{
  "n_layer": 8,
  "d_model": 384,
  "n_head": 2,
  "n_kv_head": 2,
  "vocab_size": 15379,
  "rope_fraction": 1.0,
  "qk_norm": false,
  "init_std_qkv": 0.0191,
  "init_std_o": 0.00584,
  "weight_decay": 0.11,
  "lr_head": 0.00456,
  "grad_clip": 0.5,
  "final_lr_fraction": 0.0,
  "train_tokens": 418700000
}
MLP neurons of a small language model. Each row is named by its layer, matrix (gate and up: input weights) and neuron, and shows model dimensions 176-239. Each number is 128 + 24 x the weight over its row's rms, rounded and kept within 0 to 255. A neuron's up and down rows have the sign that makes its largest values positive.
After each neuron's rows, "fires after" lists the tokens most often just before its 100 highest values on Wikipedia text that the model never trained on. A number after a token or word is its count.

L5.gate613 [116 149 125 102 161 169 155 106 119 110 110 114 130 129  95 150  77 159 115 129 122 167 138 121 153 137 110 175  78 150 132 122  84 133 119 119  96 119 122 113 140 144  92 133  91 153 116 117 134 116 159 104  94 146  76 112 133 167 175 154  73 130 106 128]
L5.up613 [ 99 156 130 153 166 130 140  84 118 150  81 149 141 137 109  75 107 183 151 113 128 138 138 108 159 150 122 129  82 125 162 133 161 131 150 106 107 153 102 165 176 149  92 122 135 127  87 122  73  92 162 129 111 185 141 192 159 124 155 110  54 101 115 135]
fires after: " In" 37, " in" 19, "In" 14, "–" 4

L5.gate148 [101 107 135 148 113 140 112 170 114 114  85 127 143 126 146 182 124 145 105 122 158 156 149 134 124 145 140 128 110 141 103 157 102 130 119 123 148 133  76 141 103 149 106 117 118 128 127 158 121 102 120 127 125 151 168 136 165  93  83 149 156 143 108 124]
L5.up148 [137  83 170 128 110  99 161 165 119 162 147  94 107 110  88 115 100 128 131 129 157 102 125 131 116  93 119 119 124 120  98 111 146 110 149 147 120 147 134 148 105  96 119 121 142  91 131 149 120 141 157 139 144 123 104 139 163 131 119 125 131 148 109 138]
fires after: " |" 34, "|" 31, "\n" 5, "-" 4

L5.gate408 [116 167 143 116 103  83 120 106 118 115 118 127 131 115 123 118 108 121  95 123 127  98 100 145 140 135  97 143 105 138  92 122 170 117 128 131 145 124  89 113 131 141 142 157 160  97 130 103 126 125 139 141 134  68 113 156 157 151  69 145  64  91 133 103]
L5.up408 [ 89 121 136 118 133 147 147 148 144 129 111 130  91 111 143 174 129 162 130 149 103 138  97 153 150  94 132 101  94 131 103 133  76 168 127 154 139 167 146 125 122 164 145 123 111 143 135 144 115 137 111 118 124 143 132 126 118  93  99 126 167 138 143 126]
fires after: " his" 23, " her" 13, "'s" 12, " twin" 4, " their" 4

L5.gate135 [139 158 155 115 132 151 105 119 105 125 108 156 130 189 112 174 113 135 122 153 129 118 150 138 164 104 123 148 150 124 110 143 150 112 159 121 168 138  98 125  86 154 137  92 120 140 156  86 100 114 129  97  90 132 128 162 121  65 133 133 128 120 121 101]
L5.up135 [146 122 148 151 115 153 145 122 126 102 110 104 113 115 139 128 123 141 119 168 146  91 121  95 139 151 128 118 150 108  99 114  84 148 105 170  84 115 125 158 169 144 139 138 134 115  84 125 115 116 123 107 154 130 134  85 157 120 191 195 114 151 114 153]
fires after: "-" 57, " |" 12, " May" 5, "|" 4

L5.gate47 [106 144 120 107 132 109 171 171 118 112 107 113 107 144 124 125 141 142  98 146 108 172  92  85 125 143 152 125  88 145 116 142 187 122 153 127 150 153 142  89 112 130 115 157 136 128 151 113 129 150 158 110 105  94  92 108 125 138 195 108 151 148 131 132]
L5.up47 [100 143 114 140 109 125 125 135 116 161 182 128 107 159 111 136 113 150 112 120 142  88  95  97 159 161 110 122  80 186 145 113 184 134 165 100 137 135 136 130 136 151 115 162 112 133 154 133 131 141 157 112 138  79 126 121 118 130 130 126 131 169 156 130]
fires after: " in" 43, " In" 14, " 17" 10, "In" 6

L5.gate41 [119 131 143 115 129 141 151 134  90 106 113 171 100 136  84 149 139 148 118 155 139  72 117 143 119 133 133  97 127  91 140 110 132 146 136 112  94  96 128 129 172 141 130 141 147 138 112 153 123  90 103  70 115 133 150 141 151 146 137 159 126 112  87 123]
L5.up41 [128 124 146  95 139 123 126 149 122 116 142 133 101 140  83  95 149 122 121 141 157 125 118 153 109 143 164 116 169 109  97 157 141 145 106 113 125 136 159 133  87 117 140 163 102 139 108 149 143 121 122 114 107 166 122 128 131 169  98 129 146  90 187 116]
fires after: " The" 24, " the" 17, "'s" 5, " their" 4, "The" 4

L5.gate368 [132  73  62 127 125 135 141 130 121 124 132 144 160 167 131 155 106 151 117 128 128 134 156 138  82 172 100 132 141 116 139 131 132 140  99 162 131 120 146 134 165 105 112 109 137 136 119 144 113 131 167 117 113 107 159  89 181 101 128  88 155 138 155 129]
L5.up368 [ 87 139 155 106 133 140 123 144 159 153  86  74 154 138 126 158 109 131 155 134 159 155 109 144 134 123 155 133 141  94 127 124 149  92 130 171 128 132 124 109 109 165 143 175 142 124 117 135 132 132 164 118 123 134 137 188 115 105 131 134 131  98 123 143]
fires after: "," 47, "." 10, " (" 8, "8" 4, " May" 4

L5.gate672 [108 165 139 105 163 141 118 126 109 105 132 154 153  91 133 144  95 144 136 143  90 143  95 119 156 131  94 134 112 120  92 114 119 151 132 151 131 134 145 100  84 135  90  65 128 132 142 150  76 108 162 126  84 181 115 174 129 131 100 132 150  83 128 135]
L5.up672 [137  72 128 140 146 127 144 143 152 115 150 133 124 118  85  98 100 124 123 142 160 129 103 144 122 159 117  95 129 112  92 139  82  94 138 137 145 142 135 153 121 101  94 122  97 142 121 103 145 106 125 133  99 154 150 106 162 103 154 150 115 129 140 143]
fires after: " |" 47, "," 38, "|" 6

L5.gate600 [106 136 122  70 151 134 172 109 115 118 157 138 147 139  86 158  83 108 134 110 156 120 178 108 125 174 166 142  87 116 140 121  97 137 159 121 109 152 144  90 115 109 111 133 121 112 159 130 132 137 121 122 126 151 123 150 138 175 122 108 139 100 109 111]
L5.up600 [ 93 120  91 133 150 110 113  87  70 124 134 103 152 152  95 131 133  92 131 104 119 131 137 104 136 134 144 120 148  77 129 167 138 136 124  96  89 162 124 142 131 110 138 148 149 100 125 127  23 135 144 131 159 121 162 170 161 149  77 172 135 135 151  87]
fires after: " the" 21, " in" 20, " University" 8, " from" 5

L5.gate430 [118  93 140 104 165  92 131 131 115 121 138 146 144 127 135 156 105 119 155 146 121 112 150 113 145 143 136 161 132 130 125 110 106  94 138 129 143 136 149 135  97 133 148 123 131  98 167 167 161 147 159 114 155 129 153 133 181 139 146 141 122 131 153 166]
L5.up430 [137 135 115 120 116 145 110 156 159 126 105 117  97 166  84 127 119 104 163 135 134 131 141  75 109 116 170 159 138 138 141 132 112 147 115 168 136 137 135 112 101 118 132 106 168 146 126 143 151 155 142 118 150 105 134 132 129 124 118 107 134 108 153  95]
fires after: "," 34, " August" 7, " July" 6, " May" 6, " April" 5, " January" 5